config.yaml
n_layer: 13
d_model: 192
n_head: 3
n_kv_head: 3
head_dim: 64
d_mlp: 768
vocab_size: 4859
activation: "gelu"
norm: "layernorm"
norm_place: "pre"
norm_eps: 1e-05
positions: "learned"
qk_norm: false
attn_scale: 0.125
bias: "none"
tie_embeddings: true
parallel_block: false
init: "trunc"
init_std_qkv: 0.0397
init_std_o: 0.0492
init_std_up: 0.0568
init_std_down: 0.0568
optimizer: "muon_hyperball"
lr: 0.00521
beta1: 0.95
weight_decay: 0.0
lr_head: 0.00495
grad_clip: 1.0
warmup_steps: 200
schedule: "wsd"
decay_fraction: 1.0
decay_shape: "pow"
final_lr_fraction: 0.0
batch_tokens: 16384
seq_len: 512
doc_mask: false
z_loss: 1e-05
train_tokens: 156100000
steps: 9528
dataset: "wikipedia_en"
MLP neurons of a small language model. Each row is named by its layer, matrix (up: input weights) and neuron, and shows model dimensions 48-111. Each number is 50 + 12 x the weight over its row's rms, rounded and kept within 0 to 99.
After each neuron's rows, "fires after" lists the tokens most often just before its 100 highest values on Wikipedia text that the model never trained on.

L7.up487:37 60 52 37 40 22 57 29 54 65 52 62 65 55 52 49 34 56 48 39 39 45 40 42 49 45 51 42 36 42 42 50 54 55 49 61 57 21 59 70 49 55 41 64 50 48 47 55 59 42 43 80 49 36 84 43 35 35 47 72 56 48 41 69
fires after: " ", " |", "\n", ":", " ("

L3.up584:38 45 52 46 53 64 33 44 51 65 43 41 54 67 38 25 34 45 49 31 61 58 53 48 56 38 46 46 37 63 39 47 33 46 56 68 44 43 51 20 46 48 48 35 64 74 42 45 52 52 56 42 41 30 63 53 44 38 43 48 48 30 51 60
fires after: " the", ":", " —;", " |", ";", " The"

L10.up458:65 40 64 29 40 47 54 33 54 60 54 63 41 61 44 23 46 48 44 41 56 30 52 39 62 50 57 45 35 63 58 63 40 56 54 24 55 39 56 68 33 66 51 53 36 38 55 45 67 42 61 49 39 56 54 38 54 63 58 54 40 41 48 76
fires after: " ", " was", " (", " is", " are"

L3.up723:41 60 51 33 26 58 38 43 49 60 59 34 49 42 39 40 47 40 50 49 43 67 61 36 46 49 54 31 51 52 63 57 53 38 58 60 55 40 43 36 64 75 55 48 24 66 50 35 65 43 59 50 44 49 45 58 29 43 50 60 39 63 42 33
fires after: " the", " The", " a", "The"

L6.up17:42 56 33 40 46 30 52 54 75 41 34 50 48 64 42 34 45 35 40 46 62 48 37 37 50 68 28 28 54 46 47 46 50 37 29 38 55 46 36 42 58 57 72 44 35 32 36 32 62 48 43 63 57 63 66 47 47 62 54 63 31 54 67 64
fires after: ",", " the", " on", "The", " The"

L7.up542:59 67 47 36 44 61 42 44 51 75 38 63 37 44 31 44 64 64 43 45 37 61 44 42 53 24 59 39 46 67 48 40 52 53 48 40 35 55 64 43 51 61 52 71 37 37 59 58 49 46 52 62 51 46 49 44 64 45 61 59 59 38 65 72
fires after: "-", " (", " km", ",", " Time", " "

L3.up123:34 64 57 36 34 61 52 37 55 48 35 65 43 49 42 65 55 50 54 65 52 39 45 33 73 36 68 36 47 75 66 27 56 69 57 40 57 64 57 50 39 66 42 59 48 47 48 68 54 23 61 56 48 72 50 48 48 46 28 40 83 64 62 49
fires after: " ", ",", " a", " is", "(", " was"

L3.up359:45 47 61 44 31 54 41 36 45 50 32 56 60 78 48 55 45 53 66 25 61 43 42 54 64 34 59 44 55 43 41 56 53 52 62 42 44 69 34 50 60 53 32 44 48 56 35 54 60 82 38 66 42 57 49 65 37 62 70 43 40 70 51 36
fires after: " the", " The", " United"

L9.up41:75 37 29 47 61 63 54 51 59 34 59 53 50 47 41 59 49 53 53 65 58 35 44 63 53 49 61 44 36 53 65 32 40 62 61 45 39 46 49 54 34 58 67 48 45 44 32 47 61 46 50 73 57 35 61 63 49 34 49 67 63 33 58 38
fires after: " ", "==", " (", "\n", "==="

L10.up516:35 38 54 64 25 61 60 33 53 76 44 48 49 51 60 45 50 48 46 49 46 64 45 45 48 50 55 40 51 33 59 65 50 41 41 36 45 48 43 58 58 47 66 56 47 55 61 40 71 36 57 62 26 25 66 61 32 60 64 45 72 42 57 51
fires after: " ", " m", ",", " the", " that", ":"

L3.up634:54 37 57 59 51 39 67 26 46 46 33 49 27 48 65 35 48 52 50 45 47 66 45 67 50 56 58 47 51 18 39 42 31 51 46 61 65 62 48 56 60 51 69 32 32 25 42 52 39 40 68 33 43 68 63 73 49 42 48 55 63 53 56 70
fires after: " ", "201"

L3.up717:42 58 60 34 53 56 30 57 59 32 55 40 55 76 66 58 56 44 47 46 61 35 38 55 54 58 70 40 72 51 38 54 57 44 43 51 70 25 43 23 60 44 46 50 46 51 08 54 64 35 42 46 55 17 53 60 61 50 60 24 49 39 56 52
fires after: " the", " a", " ", " The", " ("

L3.up32:52 54 50 52 53 28 54 27 46 48 44 47 40 61 55 48 56 42 46 74 50 36 77 49 63 58 53 40 63 52 43 23 52 72 72 52 50 50 50 54 38 58 37 64 53 50 55 67 67 43 54 51 54 67 53 43 50 71 50 31 55 52 49 49
fires after: "′", "°", " ", "\n", "202"

L9.up442:69 39 49 58 40 71 61 33 53 40 39 61 33 57 35 40 39 62 58 23 57 50 61 30 62 57 39 42 32 48 42 47 53 40 59 39 49 65 31 50 51 37 61 67 56 57 37 48 41 64 35 41 33 37 60 58 64 61 60 35 56 45 51 54
fires after: " ", " on"

L3.up751:50 45 61 37 63 37 56 27 34 54 56 41 56 57 55 55 75 52 50 36 32 36 57 55 46 55 53 54 60 35 71 60 55 41 27 53 61 54 54 59 40 42 70 37 40 48 36 60 32 39 61 50 51 60 32 54 48 40 46 54 50 57 55 66
fires after: ",", " was", " ", " be", " being"

L5.up557:53 43 68 56 42 45 58 27 45 40 52 77 41 65 60 65 53 61 50 38 36 58 49 53 63 56 45 56 28 60 54 53 41 49 61 45 42 38 46 58 32 70 56 23 28 46 53 59 35 35 60 35 51 76 41 66 54 44 56 42 35 66 46 62
fires after: " was", " is", " Best", " are", " House", " were"

L9.up660:35 56 40 45 46 34 33 44 60 57 27 65 77 59 49 67 51 59 57 30 47 65 34 38 41 43 59 45 44 39 45 45 49 46 51 40 69 23 65 65 25 48 59 69 43 45 53 41 52 52 73 54 34 25 53 65 49 32 39 28 61 40 55 29
fires after: " ", " .", " (", "-"

L3.up37:77 33 69 47 47 29 41 42 40 62 55 71 50 65 71 49 42 62 56 51 55 55 19 68 42 40 51 35 52 44 63 43 62 33 45 47 49 61 42 52 45 33 33 64 50 41 40 53 60 39 41 62 39 50 35 36 44 47 74 45 42 40 45 38
fires after: " the", " a", " The"

L6.up413:50 31 50 49 49 42 45 49 29 74 35 45 62 39 27 68 45 35 44 40 39 52 53 70 62 44 57 41 65 50 62 59 69 35 48 41 56 61 36 39 63 46 44 65 52 64 50 55 47 61 55 38 57 51 47 48 49 53 44 60 51 41 50 25
fires after: "|", " |", " sc", ")\n\n", " c"

L6.up42:34 54 59 47 46 32 51 53 35 82 54 42 48 38 65 47 49 61 49 27 56 70 48 48 73 42 69 37 46 31 24 43 39 52 46 66 48 35 72 35 33 64 51 62 43 47 53 47 43 47 66 74 39 72 44 52 33 56 54 49 59 54 46 39
fires after: " to", ",", " acc"

L7.up124:41 55 38 61 34 58 57 42 68 58 12 31 23 43 54 63 52 44 47 49 55 67 53 48 50 53 47 35 46 38 35 53 41 41 32 37 57 59 56 54 50 64 53 26 53 54 39 64 52 32 60 37 44 55 64 36 49 74 40 52 35 59 47 69
fires after: " d", " ", " D", " L", " W", " w"

L6.up36:50 39 54 54 31 58 45 57 39 61 60 42 70 57 59 64 57 57 76 44 37 51 62 46 43 31 46 58 55 45 67 51 52 51 52 43 53 41 38 62 50 60 67 60 41 52 33 66 53 60 64 60 30 28 55 55 48 62 61 45 41 23 49 67
fires after: " |", "|", " R", " "

L9.up13:38 43 32 59 48 70 62 23 52 84 58 42 44 67 56 54 35 37 42 45 42 55 57 53 51 34 61 27 52 31 58 61 68 36 57 44 47 34 56 32 62 49 52 51 65 63 49 57 51 56 63 49 70 36 29 48 42 59 41 47 61 25 58 75
fires after: " ", " L", " |"

L6.up290:47 51 30 56 45 69 50 30 65 50 49 55 63 49 45 51 52 67 48 38 52 42 55 72 42 42 47 73 45 44 48 33 32 46 65 58 38 45 51 57 66 72 34 51 42 55 45 40 52 59 62 33 40 41 36 40 34 47 55 49 47 56 33 47
fires after: " b", " B", "B", " F", " Rail"

L9.up636:43 66 33 58 62 61 56 42 38 60 22 60 50 64 48 26 45 60 20 56 70 56 49 59 63 35 64 61 57 53 63 77 42 44 36 49 58 68 19 49 64 64 53 52 47 32 46 33 45 58 45 50 51 65 56 83 64 42 53 61 37 59 33 48
fires after: " t", " s", " c", " T", " G", " g"

L10.up643:42 65 34 34 48 36 53 38 31 63 44 86 58 48 37 46 36 40 68 55 53 63 58 49 47 46 44 57 40 51 63 66 68 44 51 41 41 40 48 38 46 61 66 47 46 32 50 57 62 26 49 55 38 37 47 58 40 73 68 38 53 40 50 59
fires after: " ", " (", "|", "B"

L6.up520:42 40 49 55 26 57 51 41 66 63 53 42 42 46 70 41 63 38 52 31 58 43 35 43 59 56 80 25 45 48 61 41 71 50 58 47 57 26 57 54 73 61 44 32 34 59 35 39 57 48 33 45 65 39 64 34 50 73 28 65 53 19 49 53
fires after: " ", " the", " mid"

L9.up567:40 61 43 66 32 59 55 30 53 44 27 57 36 76 44 53 35 48 40 33 41 57 44 62 42 35 47 56 22 42 68 45 56 49 36 47 55 47 61 48 33 53 51 74 52 59 53 35 40 44 48 57 41 48 58 25 54 56 49 23 53 40 59 52
fires after: ".", ":", " a", "ev", "fess", "\n"

L6.up192:36 40 30 48 46 46 38 38 47 62 46 60 27 53 74 63 29 67 53 19 69 50 39 50 51 43 54 41 38 41 30 59 55 62 47 33 49 32 64 59 33 49 56 33 45 44 21 61 41 22 62 59 49 57 72 58 49 40 41 37 49 51 56 63
fires after: " ", "4", " was", " is", "2"

L6.up551:46 43 49 61 64 43 37 34 44 70 52 56 65 61 42 56 64 72 77 45 65 53 67 63 53 16 73 44 65 39 52 41 65 58 47 65 66 40 48 63 48 40 33 49 55 21 53 43 68 76 50 52 46 49 53 53 44 70 44 33 65 32 65 44
fires after: " ", " |"

L6.up94:67 44 65 58 22 44 37 40 72 44 37 67 52 60 71 38 38 41 43 36 41 65 24 44 55 51 48 46 41 44 38 41 64 54 38 58 53 48 37 59 36 58 38 45 35 57 57 55 53 57 32 41 52 65 50 50 63 53 62 43 56 34 55 42
fires after: " ", " S", " In", " ("

L5.up752:65 51 43 47 44 36 52 33 50 39 63 51 17 47 61 51 52 35 61 48 71 77 40 43 29 50 61 52 35 43 64 67 36 55 66 40 42 55 35 49 72 47 35 51 51 52 39 50 47 65 60 45 38 62 74 79 58 76 52 32 41 22 56 67
fires after: " ", " v", " V", " March"

L3.up700:31 39 57 60 51 37 47 45 45 52 42 60 52 57 53 58 40 44 45 52 38 47 41 54 47 50 58 41 44 25 43 51 63 73 43 46 68 41 39 70 46 47 44 28 64 40 46 49 54 42 29 51 30 40 54 52 35 57 40 33 77 55 41 74
fires after: ".", ").", ".\n\n"

L7.up634:58 58 37 54 50 33 67 47 44 99 46 53 67 18 61 58 57 55 59 74 70 44 49 68 37 43 69 48 31 41 50 45 49 39 64 69 32 64 72 68 56 80 26 36 57 51 35 53 48 47 55 45 49 30 61 66 27 40 38 72 58 34 51 40
fires after: " B", " Al", "b", " b", " con", "B"

L9.up278:66 72 51 47 52 64 69 59 65 54 39 46 47 53 74 68 51 58 13 31 69 58 23 51 45 49 61 40 41 55 35 59 41 36 56 38 41 57 51 39 61 51 33 49 64 50 35 27 43 60 53 51 50 57 41 41 47 68 52 60 40 64 34 53
fires after: " F", "F", " Y", "N", " N"

L6.up564:41 36 45 47 35 40 59 24 51 46 48 51 37 49 57 53 59 55 44 45 42 35 51 51 71 63 45 25 70 48 58 45 44 30 65 72 44 47 31 56 40 43 51 63 44 41 51 58 65 49 47 50 54 52 54 55 30 50 50 40 46 52 49 65
fires after: " was", " as", " is", ","

L9.up294:64 59 67 60 57 50 44 37 42 55 58 45 54 23 65 46 45 58 49 57 53 58 31 61 50 28 70 56 44 49 41 54 35 59 45 35 80 48 41 40 43 45 44 28 38 36 37 52 46 35 73 63 60 62 49 47 66 53 57 49 40 25 50 49
fires after: ",", " p", ".", "p", "P"

L5.up754:77 26 40 38 55 62 57 45 68 38 31 31 57 72 59 45 54 42 56 66 40 51 49 36 56 48 41 51 37 58 48 63 55 57 61 41 40 59 45 58 46 64 53 70 38 37 26 34 47 46 40 33 53 54 54 39 39 45 54 69 30 47 52 40
fires after: " the", " The", "The"

L3.up304:58 51 53 38 68 51 51 54 43 74 43 42 45 46 52 63 40 40 48 38 63 49 35 54 53 42 47 33 42 56 43 41 45 45 44 66 73 61 37 35 20 30 48 64 33 49 47 58 50 41 64 69 57 64 50 47 46 51 76 44 48 34 64 48
fires after: " |", ",", "s"

L7.up670:85 62 57 42 48 42 43 30 47 33 38 52 39 74 42 49 62 53 63 69 38 35 62 61 48 48 50 42 30 50 26 28 67 43 41 45 66 62 75 44 80 46 50 53 28 71 50 55 55 88 58 39 75 59 55 48 43 58 43 64 61 54 36 41
fires after: " ", "′", " UTC", " CD", " ("

L6.up419:64 39 51 45 32 43 51 44 78 51 42 50 30 54 54 42 37 59 45 58 70 53 46 42 58 38 54 29 62 41 40 45 36 40 36 48 44 58 64 36 43 28 58 48 59 43 59 33 44 57 57 43 43 48 53 38 37 71 26 47 59 56 53 51
fires after: "M", " m", " M", " C", "C", "-C"

L6.up280:47 33 63 43 61 44 56 38 36 49 67 33 50 50 50 67 53 61 52 64 53 42 41 27 46 29 67 37 60 60 70 35 52 48 49 43 61 32 63 36 59 42 28 40 32 56 35 63 56 35 63 63 53 56 50 57 54 53 40 56 28 34 40 77
fires after: " was", " is", " as", "==", "-", " un"

L5.up150:55 37 33 52 43 53 54 53 58 73 43 49 43 45 21 49 30 40 38 79 52 58 50 59 58 47 47 36 30 43 38 51 33 62 54 50 45 58 57 55 60 60 49 70 58 52 45 34 31 62 43 55 46 60 42 58 34 56 28 55 44 47 51 20
fires after: "B", "M", "b", " b"

L9.up480:49 43 26 62 37 44 43 34 39 61 41 40 61 54 42 44 52 64 49 49 44 59 42 44 48 33 51 23 50 30 41 77 62 49 49 42 25 36 49 46 61 31 56 40 42 59 47 58 39 30 67 31 45 65 63 29 30 51 54 62 55 63 44 46
fires after: " ", "′", "_{", "15"

L3.up116:45 48 34 69 61 66 60 56 53 61 48 60 47 49 44 42 53 45 38 54 52 51 35 50 43 54 55 35 29 50 40 39 58 74 61 71 40 38 32 65 45 55 66 39 38 50 49 50 46 33 76 45 66 66 51 45 37 43 37 57 43 74 55 45
fires after: ",", " a", " was", " are"

L3.up25:53 68 37 65 61 40 76 60 40 55 49 70 66 71 46 64 39 49 43 43 57 46 43 34 57 35 31 35 20 41 39 45 26 79 55 43 39 41 40 53 32 39 50 68 56 63 43 53 55 55 77 51 46 48 72 52 40 41 50 35 51 55 46 42
fires after: " ", " |", " +", " −", ":", " each"

L7.up502:52 42 47 76 72 64 60 54 53 49 46 46 74 69 48 53 41 47 66 62 31 59 60 30 76 28 44 37 52 58 64 55 39 42 61 53 51 46 36 44 71 35 52 49 56 45 38 71 50 72 34 49 58 36 51 31 74 58 30 45 59 55 24 67
fires after: " on", "|---|---|---|---", " ", " |\n"

L5.up578:66 47 66 33 33 60 66 32 44 55 53 41 53 62 45 49 50 37 72 47 56 31 47 18 66 54 71 44 56 52 41 52 60 44 46 41 37 27 27 31 38 71 46 45 30 35 48 41 61 63 57 42 51 52 36 64 37 44 71 58 28 49 61 68
fires after: " and", " as", " was", " the", " but"

L3.up533:47 50 55 43 42 58 50 35 58 44 58 71 46 51 65 39 13 59 32 41 21 51 58 43 73 42 35 51 54 44 61 68 59 60 48 36 62 66 36 41 55 60 65 53 48 40 41 43 38 54 32 28 67 61 61 45 72 49 61 62 51 38 60 67
fires after: " |", "|", " Team", " ", " rat", " High"

L10.up201:40 53 63 39 58 47 39 53 71 42 54 63 54 55 63 49 33 58 48 32 53 67 70 28 72 53 47 62 38 49 51 69 52 63 63 39 49 28 61 44 39 46 46 49 39 41 55 31 61 63 68 48 60 43 49 75 50 48 54 55 56 36 47 48
fires after: " |", "T", " L", "N", "|", "L"

L3.up18:35 41 76 56 59 45 52 48 70 62 36 48 48 66 47 46 75 43 44 67 52 65 60 45 38 39 37 66 55 46 54 42 50 44 47 32 36 48 51 41 27 66 28 36 54 31 40 57 56 66 62 58 57 41 63 38 54 45 43 31 55 49 68 31
fires after: ".", " belie", "′", "\n", " and", " ."

L5.up139:56 59 52 62 50 48 65 63 69 56 43 58 65 55 36 39 58 45 53 39 74 46 56 34 32 52 37 61 57 46 54 62 57 44 45 52 39 54 57 50 52 43 41 59 61 74 50 33 35 40 53 57 40 48 31 35 34 56 43 38 50 60 60 33
fires after: " Che", "M", " sy", "ym", " M", "m"

L3.up30:58 55 50 37 56 60 52 39 42 44 45 65 57 24 34 51 60 64 32 48 68 68 35 46 70 43 57 36 57 39 44 52 57 45 39 36 57 60 57 46 79 54 50 57 19 80 36 56 55 53 57 34 49 53 50 32 50 49 41 48 60 46 42 53
fires after: " |", " the", " was", " be", " a", " "

L5.up568:53 54 45 33 68 63 57 59 44 63 54 34 48 62 40 57 47 73 40 43 31 34 36 34 50 66 39 41 49 28 44 71 52 56 46 40 52 49 45 62 52 46 46 45 61 30 57 76 61 35 34 49 59 52 28 43 48 42 64 64 59 46 59 46
fires after: " (", " was", " is", " were", " are", " un"

L5.up36:77 38 33 56 57 41 43 44 25 49 41 47 52 55 41 51 53 74 39 41 60 69 51 55 46 65 51 60 28 44 39 52 61 55 56 36 64 49 49 34 71 44 59 59 41 29 57 43 54 38 39 37 53 67 59 61 41 57 45 43 62 38 55 49
fires after: " ", "\n", " Arch", " March", " arch", "–"

L6.up341:57 59 51 48 54 62 71 46 50 54 66 46 49 61 38 52 62 58 33 39 52 59 30 35 54 54 62 60 30 50 54 50 35 54 27 51 53 54 51 36 32 59 59 58 23 50 65 39 63 56 68 50 44 65 41 56 56 48 64 50 38 45 47 41
fires after: ",", " Am", " C", " int", " am"

L6.up707:30 40 48 59 55 45 53 37 40 67 46 45 47 47 64 32 47 51 55 55 38 35 56 46 53 42 44 56 49 37 58 23 24 24 45 56 60 51 38 53 60 68 72 44 60 50 64 74 51 58 45 25 34 45 66 43 36 53 47 41 57 42 38 49
fires after: " was", " is", " are", " became", " were"

L5.up498:43 49 38 49 53 58 27 62 47 44 47 56 41 62 52 54 50 45 54 72 56 58 38 43 69 54 41 53 72 29 65 48 51 52 45 54 45 37 36 52 53 58 55 51 37 29 60 50 65 70 48 52 24 52 41 59 51 50 62 49 52 46 51 46
fires after: ".", ".\n\n", " g", " D"

L3.up12:36 61 50 55 52 61 53 51 22 44 42 60 29 73 47 51 53 50 39 39 48 53 65 61 45 58 53 46 58 41 40 33 51 47 56 51 25 43 32 46 72 33 71 70 50 50 40 46 50 51 39 49 48 57 51 41 57 45 28 28 52 46 72 33
fires after: " \"", " (", " '", "\\"

L5.up381:53 50 34 58 65 71 39 66 64 49 49 59 60 60 32 51 38 56 44 63 37 49 51 49 62 55 62 50 51 31 33 46 63 67 57 44 65 51 52 36 38 43 48 71 36 43 51 61 54 54 61 40 35 52 53 56 30 51 36 56 48 46 43 32
fires after: " ", "-", " h", " ."

L6.up607:39 76 56 40 33 74 31 39 51 53 64 50 52 70 42 45 60 55 57 44 58 53 46 46 44 47 52 56 39 33 61 41 46 55 51 55 53 36 70 74 21 41 44 48 32 63 52 48 40 52 52 45 44 47 73 66 40 46 50 45 56 46 56 53
fires after: ",", " ra", ":", " h", " |", " zone"

L5.up419:42 48 40 51 62 61 62 20 57 60 49 64 33 72 45 35 64 30 43 46 63 52 58 48 50 37 49 47 51 44 49 52 37 57 25 54 60 48 46 56 46 60 48 21 41 51 42 58 50 20 48 52 70 41 43 66 57 46 53 60 58 41 53 64
fires after: " ", " on", " Ver"

L5.up350:39 36 24 45 55 49 36 45 63 69 24 50 74 62 50 12 61 45 48 62 50 45 46 52 42 55 47 39 44 48 49 47 58 40 51 48 68 45 42 64 39 74 51 50 46 43 46 53 49 70 57 44 56 71 49 53 47 50 36 33 55 53 38 63
fires after: " G", " g", " T", " d", "T"

L6.up364:36 45 39 33 60 38 51 31 63 37 64 63 41 55 55 31 42 81 40 54 49 67 59 47 47 33 59 52 47 41 60 44 51 64 44 39 60 37 53 39 39 38 61 47 56 63 54 30 52 56 64 49 46 24 27 53 49 50 55 53 51 30 74 37
fires after: " |", " |\n", " G"

L9.up217:66 63 48 48 38 50 52 70 71 61 53 41 41 53 48 54 55 66 64 33 46 47 12 51 40 26 65 56 62 14 61 59 52 43 39 36 44 58 50 48 52 54 71 46 51 49 29 42 42 35 61 39 30 46 76 61 61 50 39 53 64 31 55 56
fires after: " ", " V", " over", " on", "."

L3.up45:61 39 57 39 34 62 45 43 44 34 36 37 37 59 45 53 35 61 20 48 59 36 44 61 40 39 46 61 57 61 59 72 37 57 41 63 53 52 73 56 48 60 57 59 46 24 40 47 35 30 58 61 46 36 39 49 37 55 38 30 64 48 66 41
fires after: ",", " a", " the", " The", " and"

L9.up171:47 41 48 75 56 33 40 57 64 58 45 79 42 62 37 53 38 49 58 35 67 36 56 40 53 56 54 44 39 47 56 54 61 45 47 57 53 64 56 43 70 43 36 59 45 30 37 44 61 35 32 24 41 32 60 46 60 56 79 50 78 34 52 44
fires after: " on", " V", "R", "N", " S", " "

L10.up457:78 36 40 40 31 34 58 65 47 57 43 41 55 73 52 60 37 39 72 50 44 45 49 57 46 35 61 38 27 36 68 41 75 50 40 67 44 66 28 45 59 38 52 53 47 45 62 38 39 43 51 42 47 44 73 59 35 47 44 70 37 52 67 59
fires after: " |", "-", ",", "|", " of", " in"

L3.up475:34 47 20 49 56 58 43 35 61 42 46 89 56 36 51 37 36 71 35 49 29 54 54 47 62 38 50 53 39 57 66 43 57 48 58 28 52 40 63 61 46 47 65 70 41 38 46 60 47 56 71 43 37 47 40 36 74 50 37 40 61 45 36 41
fires after: " |", "-", "%", " ", "″W", " High"

L3.up299:58 47 55 75 67 47 66 38 48 68 47 32 35 65 46 55 45 41 40 38 47 50 39 49 56 54 54 44 36 41 26 52 39 68 39 54 55 42 46 55 49 44 59 47 37 44 53 62 68 40 54 46 64 52 76 66 37 48 53 29 73 69 60 58
fires after: " ", " (", " on"

L5.up305:30 61 63 60 57 32 33 29 69 35 22 75 33 54 44 53 33 45 58 52 69 50 70 51 42 36 39 50 51 35 38 43 80 47 54 61 50 36 42 44 47 51 53 40 52 42 70 66 48 65 49 44 28 56 60 41 44 50 54 43 72 62 72 42
fires after: ".", "′", "6"

L6.up524:69 50 52 43 44 36 43 32 47 54 36 62 61 48 64 65 63 66 58 62 45 50 68 41 72 55 37 41 46 48 38 15 44 55 61 49 63 54 33 53 21 49 65 67 34 58 54 55 37 52 66 59 75 66 41 62 53 54 37 58 28 45 40 38
fires after: ",", " ", "-"

L9.up684:57 31 47 53 63 56 33 60 61 33 61 43 58 58 50 51 54 74 42 48 47 54 63 46 51 68 30 33 27 46 31 55 38 51 51 58 32 38 65 52 44 39 58 58 31 49 38 46 39 51 56 50 41 37 28 70 63 40 71 47 35 50 48 70
fires after: " |", "-", " H", ".\n\n", "|"

L7.up759:37 40 27 90 32 52 61 58 55 67 39 51 77 71 62 48 55 62 64 59 35 23 34 53 39 35 45 33 39 37 74 65 58 55 47 66 56 54 59 68 62 50 49 45 47 51 38 56 28 53 35 48 25 46 65 43 56 63 44 42 45 45 73 54
fires after: " |", " Ro", " lo", " Sh", " R"

L3.up278:57 30 51 66 68 54 32 53 52 60 58 65 54 68 51 39 39 34 50 36 29 50 66 41 50 45 63 46 52 46 38 68 44 43 64 44 64 41 29 52 40 55 56 50 48 37 47 56 69 52 38 33 45 44 62 38 75 65 45 39 67 54 31 38
fires after: " ", "===\n\n", ".\n", ")\n", "'\n", "\n"

L5.up97:41 41 43 44 70 40 56 76 64 35 46 36 65 32 33 46 18 44 39 72 54 47 56 27 68 51 86 32 52 66 50 69 39 45 47 49 49 37 50 53 43 49 48 49 48 53 60 50 68 58 53 42 52 64 61 39 47 51 44 32 47 37 46 43
fires after: ".\n\n", " to", " is", "\n\n"

L3.up404:36 43 42 26 43 44 42 47 57 48 50 49 61 55 37 32 51 24 47 60 49 35 53 63 62 51 33 62 54 50 55 45 56 41 29 50 67 42 80 23 56 41 53 34 30 55 41 47 58 47 55 39 51 48 55 32 58 72 51 53 54 41 75 54
fires after: " |", " "

L3.up70:58 57 68 44 47 51 27 36 59 67 43 45 48 42 52 22 41 87 49 55 24 30 53 12 66 49 51 40 40 35 60 42 57 71 40 35 38 55 36 65 46 47 55 49 47 47 61 80 50 44 42 48 63 62 48 54 43 53 56 25 58 48 50 44
fires after: " (", "–", "/"

L9.up414:64 39 50 60 44 54 59 53 31 62 49 60 29 41 72 61 51 47 60 38 49 26 56 54 52 33 48 51 46 53 53 79 46 37 24 49 49 55 39 70 49 41 50 58 36 51 45 38 42 47 58 62 40 45 51 49 33 50 15 50 46 50 48 55
fires after: " in", " to", " |\n", " the", " and", " of"

L7.up579:72 35 44 42 34 38 44 59 57 41 43 47 56 38 65 44 57 72 49 59 50 34 42 48 50 33 68 65 51 50 41 60 21 74 57 35 54 40 50 47 39 79 67 34 34 50 38 60 62 57 48 73 32 42 41 56 71 60 63 43 53 43 50 53
fires after: " ", " over", " for"